MLP neurons of a small language model. Each row is named by its layer, matrix (up: input weights) and neuron, and shows model dimensions 16-79. Each number is 50 + 15 x the weight over its row's rms, rounded and kept within 0 to 99.
A block is one neuron, or neurons of one layer that tend to fire together. After each block is what it responds to, as a language model described it from the Wikipedia text at the highest values.

L2.up10:40 62 48 71 58 40 62 44 51 59 62 65 42 24 48 56 34 27 36 52 34 63 34 62 61 33 58 61 69 40 23 60 14 83 62 64 57 65 27 39 42 63 54 56 40 63 43 46 53 30 64 39 47 42 15 55 50 69 62 41 43 23 41 88
L2.up80:32 43 55 43 41 34 46 54 77 52 57 88 66 63 58 72 42 56 33 48 36 33 42 00 60 64 55 43 65 56 68 43 27 60 35 42 53 65 48 76 60 59 86 55 14 12 43 51 46 89 64 57 48 28 55 39 59 46 49 44 47 46 40 57
L2.up226:42 46 26 56 40 59 62 51 57 66 63 66 43 35 52 56 67 48 39 53 40 34 36 45 63 55 38 38 24 51 56 79 30 73 51 45 23 47 51 69 52 46 76 40 48 42 51 32 55 41 66 07 68 13 59 41 53 50 57 41 39 69 54 67
L2.up285:22 58 48 66 44 46 80 56 65 25 65 33 18 45 38 80 59 53 41 61 75 50 53 51 87 60 25 20 61 69 58 51 35 78 43 51 37 42 40 60 19 43 52 39 50 61 31 42 66 51 75 74 63 57 52 42 49 36 75 53 37 48 54 43
L2.up472:45 47 75 45 60 54 68 54 37 60 85 38 44 41 25 43 59 31 24 60 42 62 53 47 47 46 52 52 55 77 49 43 39 34 37 58 38 41 37 77 41 45 38 11 30 31 52 50 60 50 47 58 38 58 54 58 46 40 32 50 59 87 15 63
L2.up566:55 40 51 45 21 31 60 53 59 69 68 55 62 44 58 43 54 31 71 79 70 34 48 46 73 53 38 51 32 41 10 47 41 45 19 12 43 34 53 42 52 51 43 31 47 76 35 52 63 63 41 59 52 42 51 51 58 55 21 46 57 74 42 50
L2.up641:37 27 35 30 47 31 42 55 65 49 32 58 39 45 55 61 67 68 52 51 70 32 56 59 52 22 55 25 46 65 74 58 55 28 59 53 26 58 76 74 49 41 50 65 27 53 54 80 39 34 72 57 53 63 55 55 68 32 42 56 81 51 23 63
L2.up676:47 59 25 70 37 48 49 56 24 67 44 76 60 71 73 46 67 64 23 66 59 33 42 55 58 44 64 53 63 48 62 61 28 63 62 39 53 32 46 40 34 48 56 45 37 68 35 30 59 59 41 35 61 35 58 66 46 57 37 45 57 53 45 67
Responds to: Biography words like born, married, died, career, personal life, and subject pronouns he or she right after a date or comma.

L2.up29:54 59 92 68 45 25 39 67 85 53 39 39 48 18 54 61 38 34 11 55 48 63 59 61 34 47 71 46 38 59 25 36 46 38 55 49 46 49 56 62 40 35 63 41 50 49 43 27 44 19 35 50 51 64 66 56 68 24 41 51 86 49 39 63
L2.up112:60 61 72 58 37 21 57 61 46 57 54 52 33 45 66 58 69 50 41 55 49 60 46 59 46 33 68 63 13 30 17 45 43 19 52 61 41 43 29 47 65 45 48 28 65 23 44 54 55 53 66 54 54 48 57 56 59 42 35 42 54 58 62 50
L2.up119:69 37 37 25 35 28 42 62 46 59 43 63 73 56 40 74 58 62 64 44 48 50 49 35 38 33 49 36 22 86 41 58 39 37 85 36 54 45 85 75 30 23 43 68 32 57 70 44 57 61 46 64 59 53 57 26 67 28 21 51 27 47 48 68
L2.up122:76 37 63 26 54 38 43 55 56 54 41 60 79 48 44 83 58 51 37 45 52 34 51 56 49 44 22 31 39 62 21 62 43 45 38 60 32 48 62 48 64 58 56 63 52 52 46 50 31 71 44 57 45 56 49 50 52 14 00 44 28 38 39 52
L2.up174:57 41 13 66 30 28 29 48 65 49 64 50 57 73 66 46 70 55 28 65 45 63 59 40 58 44 69 29 64 54 43 40 17 40 50 60 52 58 50 35 60 70 61 37 18 33 31 76 42 53 82 06 54 27 54 55 52 67 20 62 60 34 41 48
L2.up289:20 36 30 50 72 40 17 56 49 62 87 64 59 48 41 67 42 34 53 66 67 48 39 35 36 56 63 55 23 62 52 50 41 51 35 35 57 54 52 56 59 54 75 49 45 49 42 32 23 16 61 44 50 55 18 74 52 38 46 39 34 43 55 51
L2.up321:76 64 58 41 60 53 38 73 59 43 30 74 26 28 56 33 58 82 03 54 27 65 41 47 19 41 69 58 37 59 27 34 65 49 38 49 52 72 56 44 40 26 22 37 53 72 55 50 77 59 48 28 70 62 59 57 37 56 49 38 33 39 47 49
L2.up506:48 40 59 19 35 26 20 84 67 55 79 74 63 58 45 80 48 54 42 61 33 65 56 65 39 52 60 37 38 55 31 64 51 61 36 41 41 51 60 27 51 50 31 51 48 53 42 55 45 49 58 30 35 41 45 65 64 12 20 41 38 41 41 39
Responds to: Degree sign after the longitude number in map coordinates (1°06′, 120°29′), plus weaker hits on structured table and infobox terms like Length, Total length:, released, UTC, °F.

L5.up41:53 71 45 25 41 46 55 40 28 46 40 76 21 47 76 25 51 40 56 48 58 67 75 48 44 47 65 42 68 44 32 60 45 76 87 68 75 29 33 61 41 64 52 24 68 66 43 48 58 50 64 58 31 80 60 66 29 37 45 53 42 39 57 60
L5.up54:64 72 64 41 73 46 47 44 51 46 51 31 60 45 72 10 47 09 54 40 86 59 51 63 46 37 43 48 48 51 58 24 62 13 30 57 51 53 79 59 58 71 52 46 47 87 67 75 49 61 43 61 38 32 64 39 30 48 20 21 53 44 58 63
L5.up167:74 39 18 52 80 49 36 57 49 34 59 50 31 49 10 35 38 72 39 44 73 57 60 64 62 46 48 49 66 62 45 55 43 39 74 56 70 32 42 48 47 22 56 66 34 57 68 73 60 25 49 57 29 70 48 42 83 63 70 46 54 24 63 41
L5.up179:68 66 48 31 47 49 46 51 53 61 44 15 38 56 63 58 62 76 38 34 38 66 59 84 41 37 42 93 56 55 49 77 53 47 37 41 31 37 13 49 50 53 46 47 45 55 61 59 83 46 50 49 29 65 63 61 37 43 56 61 35 41 59 34
L5.up208:61 56 58 37 25 11 27 47 55 48 76 67 57 39 49 33 63 35 58 63 49 40 51 36 31 31 53 62 38 53 55 29 47 40 51 47 70 70 81 74 53 48 51 52 37 55 54 52 42 51 52 62 37 27 42 75 26 45 46 56 61 61 71 39
L5.up395:43 61 25 36 39 29 65 42 43 75 53 64 71 46 68 57 58 61 66 53 59 55 71 59 75 53 48 45 42 63 35 41 29 52 51 73 72 55 48 31 46 34 56 44 39 43 36 34 63 46 35 43 63 46 51 68 48 67 66 47 43 29 53 74
L5.up581:41 47 38 47 80 34 51 65 46 40 37 73 26 37 61 37 69 42 68 51 51 51 38 06 52 72 44 51 37 38 47 69 46 06 19 38 54 46 66 23 72 60 38 73 58 83 52 77 30 41 50 49 48 61 44 71 27 56 51 39 67 71 32 61
L5.up641:53 23 49 68 50 52 42 66 54 61 40 56 67 44 55 29 41 28 59 52 68 47 28 68 98 53 92 76 27 50 64 46 53 06 50 52 44 37 41 50 56 36 48 43 38 60 45 31 39 58 25 26 46 44 53 43 42 51 61 39 26 37 50 54
Responds to: Mostly the first dash characters of markdown table separator rows (|---|) under header rows in election results and sports tables; weakly, scattered word-starting pieces elsewhere (as, ag, ext).

L5.up3:42 49 62 50 35 54 66 57 59 57 85 30 43 42 46 55 53 68 51 47 62 68 58 51 62 57 58 38 67 67 29 69 58 41 77 58 55 40 57 46 55 59 54 38 75 15 51 59 19 75 65 60 40 59 62 59 67 44 59 47 58 27 75 19
L5.up182:58 34 65 39 49 55 35 61 67 33 73 40 61 58 61 55 59 87 64 38 47 39 26 46 72 30 31 25 67 26 63 67 76 53 40 71 28 57 62 31 59 59 68 46 46 23 65 58 32 45 49 71 54 55 50 08 44 37 35 67 52 50 26 52
L5.up239:38 36 53 64 43 69 45 46 53 49 66 93 12 62 62 57 68 28 67 45 36 64 57 60 65 30 68 45 72 62 69 34 76 63 41 42 37 42 47 57 57 61 45 28 64 02 53 42 49 50 72 65 27 58 59 82 71 48 20 69 59 62 54 77
L5.up347:60 25 55 45 66 35 42 58 43 66 46 26 55 50 56 48 55 36 12 24 52 64 51 49 52 44 48 40 58 56 56 54 62 43 51 28 47 23 57 45 51 62 50 45 45 15 48 46 40 61 30 58 46 47 68 51 58 51 54 57 58 60 49 53
L5.up500:46 36 66 36 41 57 38 49 55 46 74 59 71 53 51 36 50 63 69 58 46 74 35 50 64 42 66 30 95 35 48 57 51 74 52 57 51 60 42 38 48 52 40 57 65 12 32 62 35 77 76 63 64 40 11 69 42 54 46 68 43 62 48 58
L5.up550:41 50 41 43 53 16 57 69 40 38 80 38 14 46 64 40 58 75 43 67 51 50 63 36 58 82 53 55 60 48 50 71 67 38 38 60 76 69 67 36 46 52 81 41 48 29 48 79 41 47 38 57 29 44 41 43 35 47 33 56 64 61 54 76
L5.up554:63 29 56 25 48 40 54 58 45 46 40 19 50 39 46 66 48 45 65 55 53 51 53 68 40 43 53 38 79 19 42 58 46 39 44 69 39 60 47 52 45 42 66 46 69 17 60 62 42 58 28 69 34 35 55 56 73 60 62 45 36 43 52 24
L5.up686:54 29 65 68 33 69 57 54 50 34 47 52 63 55 81 29 50 59 56 43 32 69 56 32 53 41 62 43 46 53 64 76 59 61 50 51 56 76 50 42 51 67 62 72 57 21 71 51 38 41 59 90 61 12 61 33 33 41 22 51 58 44 68 48
Responds to: Opening fragments of words split into pieces, such as stra(tegy), gra(duating), Kra(nti), and subject pronouns he, she or it opening a clause after a comma or date.

L8.up359:64 71 47 27 51 72 54 56 61 47 46 54 24 47 74 71 59 53 53 54 52 31 59 56 37 17 62 65 48 70 57 43 45 30 35 38 49 52 45 53 49 36 64 31 34 27 64 81 58 56 77 68 53 42 58 76 29 49 39 30 31 28 47 42
Responds to: The token right after a completed noun phrase, chiefly of, had, are, ', or a final word piece (Beiji-ng, Xiaop-ing, Damallsvenska-n).

L5.up59:41 61 64 49 66 34 43 59 44 31 50 49 53 49 65 37 21 60 61 14 37 21 32 18 66 68 48 40 32 44 68 53 72 48 33 35 51 63 33 33 55 48 69 64 08 82 79 32 66 66 78 48 63 59 29 33 46 29 47 44 96 54 71 74
L5.up121:35 32 34 20 69 45 28 56 40 72 43 48 49 54 81 58 58 43 35 67 71 62 49 57 51 75 47 63 54 65 41 43 57 47 38 36 37 41 58 50 49 65 51 33 45 43 50 67 58 44 42 30 31 60 39 26 31 51 61 81 47 49 40 62
L5.up165:49 47 24 40 30 38 52 57 44 30 48 35 52 71 21 38 45 90 38 55 70 52 62 57 53 61 42 38 55 36 56 65 69 42 40 69 66 67 41 36 39 58 52 76 52 72 45 35 57 71 58 46 37 63 51 38 25 47 26 39 28 59 42 51
L5.up240:58 24 59 52 47 21 72 59 59 44 44 40 43 49 47 31 66 46 18 47 58 38 79 37 47 62 56 67 48 64 54 72 62 27 34 47 48 23 54 59 39 56 51 59 32 80 53 74 32 64 74 49 45 49 54 40 38 57 43 56 42 62 50 54
L5.up264:57 72 43 55 40 43 53 45 43 45 49 56 66 39 79 71 40 81 74 33 48 45 12 47 42 60 56 82 63 70 73 44 33 65 53 41 42 57 38 49 46 40 53 50 50 38 59 78 48 56 52 35 49 44 37 77 12 63 57 58 28 39 53 78
L5.up441:52 63 30 52 49 68 41 51 50 27 34 24 70 43 60 61 48 69 40 78 65 57 32 70 77 65 46 22 39 37 32 69 27 60 57 60 46 83 65 62 41 34 48 16 33 32 37 44 68 68 23 39 48 71 29 33 54 64 86 70 70 41 72 67
L5.up738:83 28 51 70 55 58 61 59 50 22 80 49 63 45 68 63 68 41 66 51 54 57 49 28 26 41 64 85 82 43 45 43 54 80 56 55 35 61 42 45 55 50 34 71 64 65 40 53 39 50 68 67 54 64 67 40 52 43 59 71 53 48 63 51
L5.up760:58 63 40 38 29 72 57 48 67 71 78 35 74 37 54 94 58 41 46 19 51 33 40 54 34 46 46 42 46 55 41 20 77 29 07 32 30 43 31 52 46 24 34 43 48 63 47 46 72 39 39 32 57 56 68 52 34 40 40 43 75 28 53 61
Responds to: Opening pieces of words split into several tokens, like rec(reation), Be(ijing), Rot(hko), plus surname particles van, de and the word not.

L2.up53:55 33 32 28 49 42 55 56 46 43 32 41 26 58 50 41 44 47 25 49 55 53 73 17 70 36 47 39 43 39 44 33 54 45 52 50 60 32 63 71 58 75 57 58 37 54 36 41 30 45 65 28 70 46 45 41 27 49 69 76 40 59 58 49
L2.up81:44 76 46 33 51 63 51 50 48 37 35 54 61 59 44 19 61 39 45 49 35 37 44 26 32 57 68 52 27 70 69 22 41 61 50 54 78 55 86 26 11 90 47 67 16 54 72 26 48 41 58 21 54 70 66 27 71 56 31 74 41 37 49 72
L2.up195:34 32 27 33 56 43 45 55 43 73 37 59 70 59 37 52 54 35 52 40 43 32 39 47 45 61 33 47 53 29 59 61 37 49 32 08 57 56 40 60 42 56 62 70 19 78 66 41 48 56 81 31 57 61 61 51 38 65 20 59 30 41 50 74
L2.up644:66 22 51 26 34 20 68 62 29 61 50 59 42 31 44 51 53 50 64 36 57 67 32 76 52 28 60 62 50 91 59 24 24 53 22 45 46 46 43 72 47 24 78 51 09 62 50 67 68 54 60 54 84 74 54 38 49 60 53 31 57 37 49 54
L2.up645:49 42 50 55 24 77 72 50 50 24 37 69 43 49 40 65 14 41 65 71 53 76 39 67 67 29 53 14 47 41 52 39 46 57 68 41 47 27 64 44 30 47 43 40 50 47 35 34 84 54 71 44 56 50 34 49 44 41 53 15 35 46 78 41
L2.up650:47 48 61 46 45 43 66 60 72 58 69 21 27 51 67 45 30 44 04 83 45 70 40 38 47 19 56 62 34 44 55 18 40 51 87 29 36 38 59 46 75 50 56 26 51 46 38 53 36 61 56 37 56 62 50 69 60 58 53 59 88 56 62 52
L2.up718:87 59 33 49 50 26 40 51 40 54 37 45 58 58 32 52 52 46 42 63 53 65 44 43 56 23 47 31 36 66 18 24 35 52 63 36 40 67 53 67 73 60 69 54 32 55 54 25 47 73 64 58 77 52 06 59 38 36 49 60 49 15 62 46
L2.up759:52 66 52 47 59 35 58 39 29 22 24 39 53 55 50 60 31 27 44 52 29 09 64 21 42 38 55 38 27 61 98 50 30 51 70 43 48 63 62 74 42 47 65 41 60 64 70 62 49 48 69 38 43 41 43 67 40 52 30 65 50 59 51 59
Responds to: The preposition "at" right after a verb that sets an age, place, value or time, such as killed at, peaked at, ends at; weaker on other post-verb words.

L8.up524:53 48 58 73 46 52 72 15 49 54 54 48 62 79 41 50 48 66 59 58 45 53 50 62 49 48 63 58 63 37 69 64 54 66 56 50 56 42 64 52 43 67 60 72 35 71 72 58 61 35 58 36 25 36 62 70 30 70 59 58 65 50 30 38
Responds to: Second or middle pieces of split words, often in tables, lists or paragraph starts (C-elt-ics, Dra-gan, H-ow-ever), plus ordinal suffixes (61st) and coordinate symbols (′, °).

L2.up142:68 54 19 71 45 52 62 73 58 23 32 16 47 59 48 54 60 36 25 44 36 31 39 54 17 85 64 42 37 40 42 55 45 65 50 39 50 55 81 37 28 37 45 55 43 33 77 56 83 48 52 40 44 40 45 46 86 65 43 23 44 27 43 59
L2.up143:39 54 32 18 51 49 42 63 54 43 59 26 62 50 63 53 39 40 43 50 45 41 33 39 69 58 60 29 27 52 38 47 40 82 64 52 47 65 57 62 38 61 47 32 45 53 39 65 49 37 83 63 26 49 71 37 53 64 73 51 34 54 42 36
L2.up163:41 52 23 44 45 47 70 60 63 66 24 20 48 53 49 38 74 69 50 45 49 57 60 97 65 82 62 36 57 35 68 82 43 42 61 39 58 47 45 43 53 43 50 27 52 40 56 41 79 65 47 48 51 26 91 67 33 38 50 62 50 37 46 40
L2.up243:23 50 45 45 66 28 28 56 66 62 80 75 55 70 70 59 52 60 52 61 43 59 23 62 37 54 08 16 62 56 42 33 40 72 47 43 29 43 70 45 44 38 65 28 32 42 47 36 37 63 64 63 48 00 51 80 80 33 48 77 55 54 31 32
L2.up386:30 67 60 19 77 33 44 55 89 54 69 22 46 48 55 29 47 63 43 58 33 22 73 49 55 65 61 49 56 42 66 62 42 47 72 46 55 82 50 45 41 52 66 46 33 60 52 45 32 66 90 49 70 31 41 55 55 59 64 66 48 27 30 49
L2.up419:51 71 40 55 43 87 44 65 73 23 54 30 63 29 61 20 69 11 16 49 37 64 40 49 48 69 69 28 47 54 18 29 38 37 41 58 35 49 47 55 48 41 79 68 59 64 35 44 70 85 54 43 53 45 40 64 35 35 59 63 51 42 52 38
L2.up424:24 48 34 44 34 44 33 63 74 37 49 16 65 53 50 25 74 33 61 46 48 41 39 66 62 34 45 27 46 43 55 53 39 82 69 23 74 55 61 46 44 69 74 37 75 54 59 67 64 43 71 72 68 44 48 48 47 48 52 42 37 40 62 46
L2.up428:61 44 24 49 26 23 22 51 53 52 59 37 63 66 63 32 36 46 48 32 45 42 27 49 38 33 31 43 47 42 53 82 41 58 39 57 55 57 47 51 60 42 57 39 69 62 38 82 53 40 75 33 34 40 70 48 66 73 41 16 56 35 36 34
Responds to: Structural tokens in Wikipedia tables and infoboxes, such as pipes, dashes, slashes and bullets, plus election words such as election, electors and elected.

L5.up82:40 31 40 18 52 47 63 54 57 30 36 03 44 58 71 54 45 64 61 49 36 15 47 30 14 48 35 49 42 33 56 35 53 17 25 51 60 47 47 45 61 38 58 44 32 68 60 36 50 36 35 42 44 62 37 41 49 25 25 46 66 29 56 76
L5.up107:69 49 35 45 47 51 63 49 73 49 28 23 54 52 32 55 35 59 56 43 72 24 26 65 13 46 42 62 29 38 50 69 51 79 52 54 73 64 28 50 26 56 64 73 61 43 59 64 44 51 47 41 06 34 28 53 82 59 22 37 50 54 56 43
L5.up205:42 73 49 25 52 75 52 48 70 66 59 07 40 52 60 69 46 35 43 40 36 36 60 66 41 64 63 39 42 31 61 52 71 47 52 37 36 60 32 49 53 73 61 34 68 54 33 68 52 46 56 53 32 89 62 52 50 43 49 50 38 48 56 38
L5.up359:44 34 74 55 29 30 36 69 49 49 72 61 36 55 41 65 50 47 54 53 45 53 28 60 71 60 52 70 32 54 70 42 51 55 49 49 55 13 23 29 35 45 51 23 62 56 61 11 63 27 37 52 16 56 38 39 38 68 30 50 32 55 40 48
L5.up403:60 80 47 66 44 45 59 53 35 85 43 52 61 54 61 66 40 32 51 63 28 61 20 36 52 33 67 50 48 74 68 51 88 15 38 61 47 52 36 54 49 64 55 37 26 87 37 57 59 39 49 56 20 66 28 21 59 63 39 58 33 55 41 61
L5.up443:43 46 47 68 58 54 44 52 49 71 33 34 46 45 59 45 32 33 39 21 54 58 32 44 63 25 51 55 72 42 56 38 49 77 33 60 73 64 71 54 53 31 43 77 56 41 34 57 32 50 36 37 32 70 59 48 38 56 79 39 69 68 39 81
L5.up456:47 51 63 49 47 76 37 55 51 70 40 47 65 54 38 25 54 19 57 39 37 47 43 40 52 50 54 91 51 45 54 44 56 45 49 72 68 41 72 69 52 62 28 77 64 54 51 39 56 56 24 88 51 51 54 40 55 66 60 21 17 38 38 66
L5.up514:55 49 68 14 25 70 31 44 53 42 22 25 58 58 64 50 54 39 59 57 49 53 67 81 59 51 63 77 39 63 67 43 15 60 35 62 80 48 29 34 37 48 52 59 57 49 61 50 62 56 39 44 36 54 63 25 37 72 63 49 46 54 46 53
Responds to: Opening pieces of split words (mis-, pla-, sc-, partic-), sports-record nouns (goal, losses, appearances), and table symbols after pipes (°, %, /).

L2.up69:37 68 77 73 42 24 43 59 58 77 82 31 53 41 56 41 46 73 36 35 70 66 64 47 32 37 15 44 28 21 53 32 48 63 37 53 51 63 50 42 35 50 48 45 26 64 46 49 41 49 45 37 55 38 58 48 81 74 37 53 21 84 82 39
L2.up175:43 39 43 52 64 70 37 57 41 55 47 53 48 42 57 64 30 44 34 70 28 74 24 32 28 28 31 32 58 60 26 61 53 32 47 31 45 64 42 63 47 79 25 49 13 60 33 29 57 51 27 35 66 26 71 41 70 69 57 58 54 61 51 47
L2.up254:36 49 42 41 13 26 69 57 58 68 56 60 59 41 33 30 99 45 31 76 83 25 36 71 47 35 30 39 56 44 44 39 66 59 59 61 49 54 37 14 68 53 29 45 53 56 41 49 32 60 21 53 53 72 40 63 82 55 60 53 44 45 49 41
L2.up255:57 61 28 30 54 38 71 49 26 64 62 53 63 35 58 34 67 54 33 32 35 61 58 39 28 32 49 56 44 61 54 24 37 55 27 92 56 25 51 38 44 36 48 36 58 66 75 55 48 39 44 60 38 51 54 41 59 64 45 23 44 55 63 70
L2.up333:64 53 38 37 32 34 44 41 41 50 54 49 23 42 54 34 80 76 59 58 28 72 46 58 22 42 36 35 59 65 75 49 35 59 46 41 71 37 35 27 67 43 79 68 39 54 42 31 43 45 47 40 62 51 66 81 38 42 43 24 34 61 67 49
L2.up489:56 63 40 47 35 38 60 58 51 43 45 69 34 26 47 35 67 39 31 58 69 44 68 64 69 44 48 42 34 57 55 56 34 55 72 59 52 60 36 45 59 70 37 55 44 39 60 60 66 49 54 31 55 39 35 57 39 35 57 59 18 56 38 72
L2.up617:64 49 21 35 44 26 65 44 39 62 58 54 41 28 42 42 49 44 49 60 53 65 38 42 55 34 61 64 55 71 57 42 55 51 65 85 60 41 36 33 45 39 47 58 34 83 28 40 67 37 56 23 67 37 30 54 31 41 36 55 64 64 53 61
L2.up727:70 47 21 46 31 51 61 46 51 16 75 32 50 42 33 46 49 56 55 65 61 41 54 50 64 34 67 27 33 53 33 43 44 38 28 37 59 23 59 17 42 68 40 43 68 65 67 52 45 44 37 40 54 56 55 43 47 22 43 31 68 58 48 82
Responds to: Mostly the verb had after a subject (had a sympathy, had to tour), plus not, than in comparisons, unable, just; also odd N inside acronyms.

L8.up393:57 48 38 55 52 47 62 62 33 51 37 54 42 19 38 39 29 26 57 76 24 35 23 33 42 30 34 39 47 67 43 71 53 61 58 50 34 50 80 20 59 58 48 70 32 61 14 66 71 64 65 45 66 66 26 16 56 57 31 54 46 42 60 46
Responds to: Hyphen characters inside the |---|---| separator row under table headers, esp. the third dash of a cell; rarely, hyphenated compounds like in-chief.

L5.up66:52 75 42 69 13 76 46 47 58 45 62 73 55 45 61 39 32 58 23 33 56 54 34 28 32 43 49 52 18 51 74 48 58 47 57 72 52 64 70 50 38 49 47 76 30 29 67 32 66 61 64 66 61 62 56 47 46 56 61 56 78 56 50 53
L5.up200:62 60 29 67 53 72 64 65 38 50 31 59 48 47 24 54 40 48 26 40 50 25 57 71 56 55 68 50 61 55 56 55 35 42 52 79 39 29 66 18 48 66 44 48 46 45 43 54 79 58 00 48 48 39 62 49 44 47 47 24 51 29 58 18
L5.up565:42 28 57 50 25 28 77 45 55 63 31 41 56 66 75 24 41 46 41 54 42 51 35 70 39 40 59 34 34 49 46 32 38 53 34 45 58 70 50 58 59 34 35 42 33 13 45 47 61 36 45 44 39 44 73 64 48 59 50 64 35 42 56 34
L5.up577:56 48 27 70 57 53 45 45 55 54 70 30 37 52 17 70 43 21 33 48 52 63 32 44 31 48 53 33 52 50 63 32 79 63 52 60 33 43 32 57 49 41 54 68 44 43 71 85 60 52 50 61 60 42 44 76 75 45 65 41 41 83 54 39
L5.up632:45 58 53 67 50 44 53 52 63 38 53 53 47 44 35 40 43 41 32 52 75 28 37 32 50 57 53 35 46 40 56 27 63 39 58 61 52 40 54 51 45 29 45 42 29 24 38 39 33 53 30 40 36 45 45 76 40 43 58 40 49 59 44 45
L5.up637:53 56 44 43 48 63 57 39 49 34 90 51 55 56 43 46 20 61 40 50 46 49 62 40 43 60 49 45 58 48 65 44 61 78 31 68 48 52 74 27 44 43 50 50 38 47 19 52 65 52 52 49 38 62 68 41 37 17 30 22 68 78 68 40
L5.up745:35 59 23 44 37 50 75 40 64 66 70 25 33 62 46 56 38 62 51 27 41 25 45 26 39 70 45 29 32 40 40 49 45 46 55 39 41 46 45 66 59 44 52 76 48 27 38 60 38 39 23 33 23 49 31 39 45 45 58 55 67 85 55 57
L5.up750:62 23 64 73 14 20 60 51 48 58 78 47 50 42 75 44 49 50 36 40 29 67 30 35 44 61 89 49 35 61 55 52 29 48 66 54 32 27 46 46 54 69 77 40 22 37 47 43 33 34 59 49 21 40 60 28 58 52 60 64 64 41 46 32
Responds to: Mostly the word "there" in existential clauses and as a place adverb ("there were", "should there be", "stationed there"); weaker, scattered hits on miscellaneous word fragments and numbers.

L8.up544:55 77 45 39 54 57 27 63 41 57 34 41 39 61 60 59 61 43 58 38 43 40 86 20 65 67 54 32 69 70 34 17 21 43 57 60 57 75 64 28 77 57 48 27 34 50 40 41 63 46 38 45 52 52 37 76 36 69 36 58 74 58 40 42
Responds to: Third-person pronouns he/she after a comma or "when"/"that", and middle word pieces inside names or rare words, such as Zh-ou, Feb-ru-ary, Lesl-ie.